MLP neurons of a small language model. Each row is named by its layer, matrix (up: input weights; down: output weights) and neuron, and shows model dimensions 0-159. Each number is 128 + 24 x the weight over its row's rms, rounded and kept within 0 to 255. Numbers have three digits each.
Before each neuron's rows, "fires before" lists the tokens most often just after its 100 highest values on Wikipedia text that the model never trained on; "fires after" lists the tokens most often just before its 100 highest values on Wikipedia text that the model never trained on.

fires before: " |", "–", ")", ":", ")."
fires after: "0", "1", "9", "2", "8", "7"
L6.up364:140169104152119125121088138163116109109141180131164112098140123109122165129094124157125141113160141126136150125144139118163101138152148118108143175117131068115125132087088121164139150140112117128130122148143102100108186141096125120173094082102144085156124119139112136157127130082136086113112106105106147117145114141137118142143134135097105104148150111164160143106178162113158170105171108111171113150136148102125140095099106113164116156115131145093156124108178139146144100115103136
L6.down364:114129110119123130129169121118108131136126126139137104140152078106113135041111108116128127079120129132082165095161145107091149127118125118140131115129128128166142092126142074127164097161144146128102120145103150165150122164113128057120147153104118134150124139143114147087140114157115129101129123139125161138144130104169104169150114112137164109130143132089139141126151142088141126118152085082150145148100130121070130132098104119078138159143121140089119175090126143136130098169141153

fires before: "\n", ":", "–", ".", ","
fires after: "0", "1", "9", "2", "7", "8"
L8.up169:118176121092136104123085137094149102120132136131134124088136144120131160120140179139153150128116116108102091093119150090120148122086127138195117116184148135096137149144107093123171156169138159101108152116153158119123127137109140125169153109150123118167098146152102145142143083136115126152108110173104115148116108145130119072125110096153129151148103105160123133134161143095140129135136091096173116151119128125118125109069075110129123140149129134074152088138154112140125126137094135
L8.down169:109133147100143183127108109144123115092116130088119163128142141147120128113117083153108089054171112140104155094148120141138157108131115151100140104167112118121104124123153129136087110103139150166140109118138117144130106123118138115137148126111155184127102133090123124147151146182109120118157125085115169079135100079128123153168123145120115084158134119103150127143114091130157132134106126141102100124087182118069145104096165084139110129122110137154123137111127117111163101132160121

fires before: " |", "%", ".", ",", "\n"
fires after: "9", "3", "0", "6", "7"
L8.up540:166175129100086121159122114085160121111154150125105143129143164140140157132126205167148151111144098120103173131154101126162086125142135114100172106123121107141100099104086153100158170125117119132122141152129097129111137123130090080200121117125139099105144111149119153123161111103146142137145102123139134182124136129123141111119130126080106088170106131172160150124145148119110156102143131120131115122123124126111159138096120123123152139157139149119155124101148161147183123130111099
L8.down540:084124167111120095115140137144146102104092134158123130116127137112120123131113132128130121141108151118092114136146087132106162079116090169150119125134131165132104171114118147154093157119114098164147146142131191142122112137115136101118168121129137145147132133141157113161141153145155150108122138128147134139126153071199095102144135123138100126118153091121143124190116144137092132113077177152134097143066186154088120114113131122131122143158090093111129132119113083121127120136096112

fires before: " ", "\n", "°"
fires after: "6", "4", "5", "2", "1", "0"
L5.up165:140161117122125142175120158125136125141139202135061155145121186104114139146111147117139152113114130145081137089070120102170127091123127129094128185102130086084137152107148141110126137096141204127126101136155114095127162145145114128151150119098123119133128151152098124132149152104144097108144098114112114136100102137149110158154121109093100145145125116147122127109127168137110128167140144118175138132146140140126149122093123118126151182160128130119125118112119083140158151155115112
L5.down165:130169082134169147141098115118143159166118135126088146131136063129118109109100105153125133143157138154134162119185189130124128157086121167143127150153163128131127126096129149141124113167132168131116121117144100121121096126136093126164133140099141114124124160152108156118114074158106111103137101104070168098144121110148110141119144127147124108104157094111130125105118110105190080122159142116127140106093136119094140160137102134135114114157118133135092141142095157149095140176141103

fires before: "1", "2", " |", ".", "0", "9"
fires after: "2", "\n", " ", "1"
L4.up193:099152113155152123137146148111148115138118178082102155114127100111123131079091106157114112101091115123143130122135155177137107080141104117126104150118148141126114127171109163169159104123129119142120095108147100142176144112147101128125124117085137141134144055134153136160141143100087140109153095160081159123149120110173118150116123126141133149095069133176121126104155137111161112165114092116150137133114101126130146115088143099090122114137127163123118125119094133145153132120071133
L4.down193:134178099151149101113171140117136146173148128118134137133165109146144116123074137178116148126137123158141153142112108159132120138157102099116113059120113124163122133132102103130103100089136137120120110129079110111110087132111121174153145104113125147134124144159098108181165154118173106135127150156130119128148161080152148173116150173119176144117137101155124117175124139120105140168092131143134151172146129127134167149142165107134116137111110117170119098137145075133125118145142138

fires before: ",", ".", "s", " of", " later"
fires after: " d", "ee", " mon", "th", " D", "our"
L4.up227:174152148162082139126105143169137170149075123125127085108145119096141143136127138135057145115151104135156135165105140161127155120139163129164114198130120137110167168101117133138115129120128138148194137107103099179132143138134112145096131140124149110135106125097138092150155129112078123107153150127150132116130113136109136115140101156088165090145133136136139167131152132124158164118144120136131127112176148099165138086122116118108088137140135122137140089120126171094089121114126142
L4.down227:122110149126105157102097134163063161135118135112156093084164097152130160114164133148137126123126091138114167172101130101130098117126172094138149145161119153104103151169165115148123110150156127139060140130067157137101094145096122107118101161103191132141134103130098117107122147126114123122137103150139158099153106150124105122164072109127130131108125111128134155121162140117139149152145156108162154121128136154109115106122119162114114130144092102111094097161110151140133124157132129

fires before: " ", ",", ".", "gr"
fires after: " in", " d", " In", "d"
L7.up91:119133137145150162152099124144124155134074114111118150102121110128092130149151137137112135108142108148118098124128157138100142105164139110169140161157139138105134125135094147127143172154169092180124123098075130122100119138117113140170125137102142129113158128121144089101126082101096130163134151125120085117102109140121130078088118101107143130119087157202139131136156096122165132091155090118130164149155075147121127076099154117131140128111099140142145122139169158126099156153134103
L7.down91:143158119106141155137094126111112134163175163166080112142135132136113128164126115129137153100137122131114148089118121153142181120114126206143131166125146151141144148127159082150096150139176153128076152126108134101139133146125127092146131138111122167130087104146122107143122107129088141111147142135168133118071122132138178109104101107112075120100186128110145121156107122139075114120147125132122104101134143146121114145140133136159150145157158083146160152167105099136151118131122109

fires before: "8", "9", "7", "6"
fires after: "0", " C", "c", "on"
L3.up288:131151105153120092123129108145145144147118165129113153093101099104121114134075132101120160103150144142151101108119126163139114071121123115176073136122158132085124117110106151132118167103195137167109118117149090086148136099134115137136084111093157122093102140102179101142136148118108099137130119126127133134108125139147123145090120113128095100151160133106103153136163131160115116069129137109116133139122168109141122134121128057137110133167108071139124140154166144145103123133136148
L3.down288:160101139103130173152125115122092122146120129105123119149138173116149128141155106114160067136116165124129124135123108104086103113120143131099119151129129161088146140112175126118112176154134100135109128172120149095132189152136141105119133160111154136130114112157101108163125095190118186120144146131116149074144085102157142110102147132148117129120158141128124103121100158134115137110121137065102099107120133146095101134143171141133137163097117145103100125137138146084134084100141104

fires before: "0", "5", "6", "1", "9"
fires after: "9"
L3.up249:143154136131133137173057119131117121146142152101127125124139136114139151114067099114153165119137118127131117164116156103185117070157122139143099127132126118140137113089095104140134131064149165155148098096096080147124172136146096118144083156105130129118132090151154135128142125094097111142130123113130131135086144150166092161087140142139150082140100092114125122096142140099170098115164132144127129126123155124132123097096147087113115110107112116110123137125151183134145148135101135
L3.down249:131151129088122136109141132111134134130137114121145092110147150158112129118126128095130124139163128154129154117082148168164125172104086155093114125151172131089094127137098069097115121148141125096131130153168145121084126122120115145138138146101153115156095114177126144139088145133101186177108156112097124133129078133163116154115095142109134141115160111120142123133103139138116135095123083100125116175133134138122157139149133119164049165088146118134136107181140099134141134115147123

fires before: " ", " \"", " T", " G", " J", " C"
fires after: "\n"
L8.up376:122160178162118142149171179142151124160116162116095142139081097117127145161129132148095080108134110148107092089085160151108142089121141125156139148117119125111109138131095211144181159129155081136121117164117127174112174130125115141109133123119106122099080109128106136138125133132095117139117128155140137121164131129130143173150146175133160144148076130140158134123154121134150135089125143103133107146117158157123111150097112123129132100133123178138122120096110149134143159106111126
L8.down376:136076090148123169114157135114105127106144124160162146158154143097088120158149121151127121120096112126186123103111140143126122187122093187120108109134140114121124139164126140149144107137128159106141107141157117146119109119151145138103107143125120133147169091092102126150133093144081132110157123127152125126169098100073163103119149138131152122123142154178095142107140133131120153132175129147125133112105117129088123177119165153071111155112128139106145109183165118146132156135086114

fires before: "0", "s", "5", "6", "2"
fires after: "9", "8", "0", "7"
L6.up388:192114139110122137135134156142142093141124147118084146137152155083156112151073126142134178092107096133117147158106120099137102103155143163124122090140111073098123123115096122122129151108162167131124178108117111125107123138135135089155137159113140122162080106098130125098120128124132158132146162125151168124114119139153155162126107132152119151116082112142136073130169157129171145118181107118138114141112132142130124117068152098150134130121145136110099080112171145149139126149114107
L6.down388:151125127119075129090107104120154148136140124120105095096150185147178145124140135106143155100127138133163127123133165096145106172094134133083110117140113151131135131104129062153097133152094118137156122155160158136112152078168141127072114121107130175138125148143176147126134173076162149120139141088132103126150135079124119117128139105138121112119135110120077139139119148175099141106122126098139149120166100130080133137160130134084129127127123120168124127130162118126120115125087106

fires before: " ", ".", ":", " \""
fires after: "\n", " ", "\"", "1"
L8.up73:128158125169132087172120138150150114131094152091161139171136116069129136138127141164150118157119119102128121135114104161126137152143146109156107155106123155092103144155092159122133149147124102133100165119112121107209126109144128097130161096103108143143155079161113119149164124115115132106130155106118191151140090111121110108125130118140146104068114116183125138101181162128166144161102125125150146140106125149153120148124132122167126145147131165125135127138116102138094118092124143
L8.down73:148119129088115095122163121136185168121102120125123099133121075142128150166180119125125154093089096150139116102150166104161128176155140129117211159152138103130102139132092116138149113137129125138135138151134084108118143092127139146118081145100137130129161134090114159106128112085147135135139117098143124079127126155131112120102121133143131147119120145114120110120087118119136112114143109115123153091103089158168132122132129110178146127096115159075100158140164124161108134120085101

fires before: "==", "\n", "In", "===", "A", "On"
fires after: "\n", ".", "==", " ==", "==="
L8.up509:154144155144124165096112148141135171129128119137105129137091126127135126138126138162164116112153159104113103137141127085133122139168150111110154135147152127165095130112099177115105104107137123114139133085159097126133144129124157101133100154145136102078172130134197089110152125098124129111127163138145129168172127145138152076123100129106124095096073125131108161107140119157179114104108117122162128171137098153139188114139148117157148139119157119138133115143155122104163180132162105
L8.down509:109155140123169143151107124123099094092167094131135121137180142132124155126135099132135111099173149136129109121148148100120110117146131152142094151093129166126134126090095118144124193147144108135123133148203108159136149120128101134117175128127105122097141158155116116152109132125170143092144088117137127119145161194110100103123138150129123131128134156145103142127136122130125148192117186092087104098118131134179130119106107083127139133113149162104095154122132115131125091163139151

fires before: " ", " Total", " B"
fires after: "\n"
L7.up68:120109135163121141152140150095195110125099125085154138133137125065108144147130124225128121087143112106096128100115118147087148151131129132130164100183169130153134089121104172129153139129125101127110137097143118141122153122143136146132109131144104121121140116140173135142183095060128140093145127110089132103113148102163103130131144139139132132085102115130131127115160106130140186119144116098159126109119110180108100128095146117153117099158122136127122110145119133137115115137132115
L7.down68:147114113115162118138126120124136122178088145091126096117125104123130130154123119141134122116087096108143119115106158134151182150107105113152122123138128130143145148101148135113127135109122110109126141143121151116136122104157146150119106132117115095101135072145154134125104122160151127128112169132119109132122108082138133085127173162182136135138126169108098157128116077133162130110131162129138160161061144116090146118138196147158115083089133146124116076109096161144086157163072120

fires before: " ", "."
fires after: " ", "2", ")", "6", "old", "5"
L8.up105:131156159102098106150093131133184176121150174120119101130108172117111144105123119135120164134129084145101133086141098169117120132115141165176154171108122114152136146098136115126143141139107117142170148142181142116140134115144102120152134131100135127110176122116088110131130141104130116150130103198091144092138114110094129161122141111178104116124102101156112160137190136097121109111114102106147127114134107157141149147148154114106114130145153135074111121107092107145094096148136143
L8.down105:121133113127132122151136123133185133164075126076184108115161130109124165135123154158127163133131116118162093100104131105164163143097069133118164132112134151157108131156102197128115137139131143167130139114112106070168094184147161167114094123117109120096152086119140134147148101124147123153125130110103143140123084137138082111097142149100131135107134113135119147096109146124146100119135130115099114083137139097136112151119113109118109119139122121095107139192149112145121125141112104

fires before: "″", "′", " ", "5", "."
fires after: "°", "1", "3", "2", "′"
L6.up515:160116090181094095138124135098141136146148120083134140116098131148125159097099183128107139144113118115174069143089121158114107111125141149111125130139152119108121134112125128140148174137136141116165126137133124097144110150127083178132095115165128140077160131142143136096141121103115135108106124143113163093109117120104128097164139132141126126149117145102142113144135093109181148153105100149139102151134147179107165135144175122124084145195109148101148100124161084121135112162130108
L6.down515:121163114116168132133147131107144161103101129116127153134202109130120159080144136094128152074109124131183117112148139121119160150160090105104162153088140136111101153125126156148153119138146142097110126128123119110145115142104126134111107092148144109144148099109138180133106097111150192127145143093135128103159113126122108150118141158112139118126148096081186128131110129134138129101116147075114116124110192096143094123136114147147180106118159107118114173146140152157142102114112144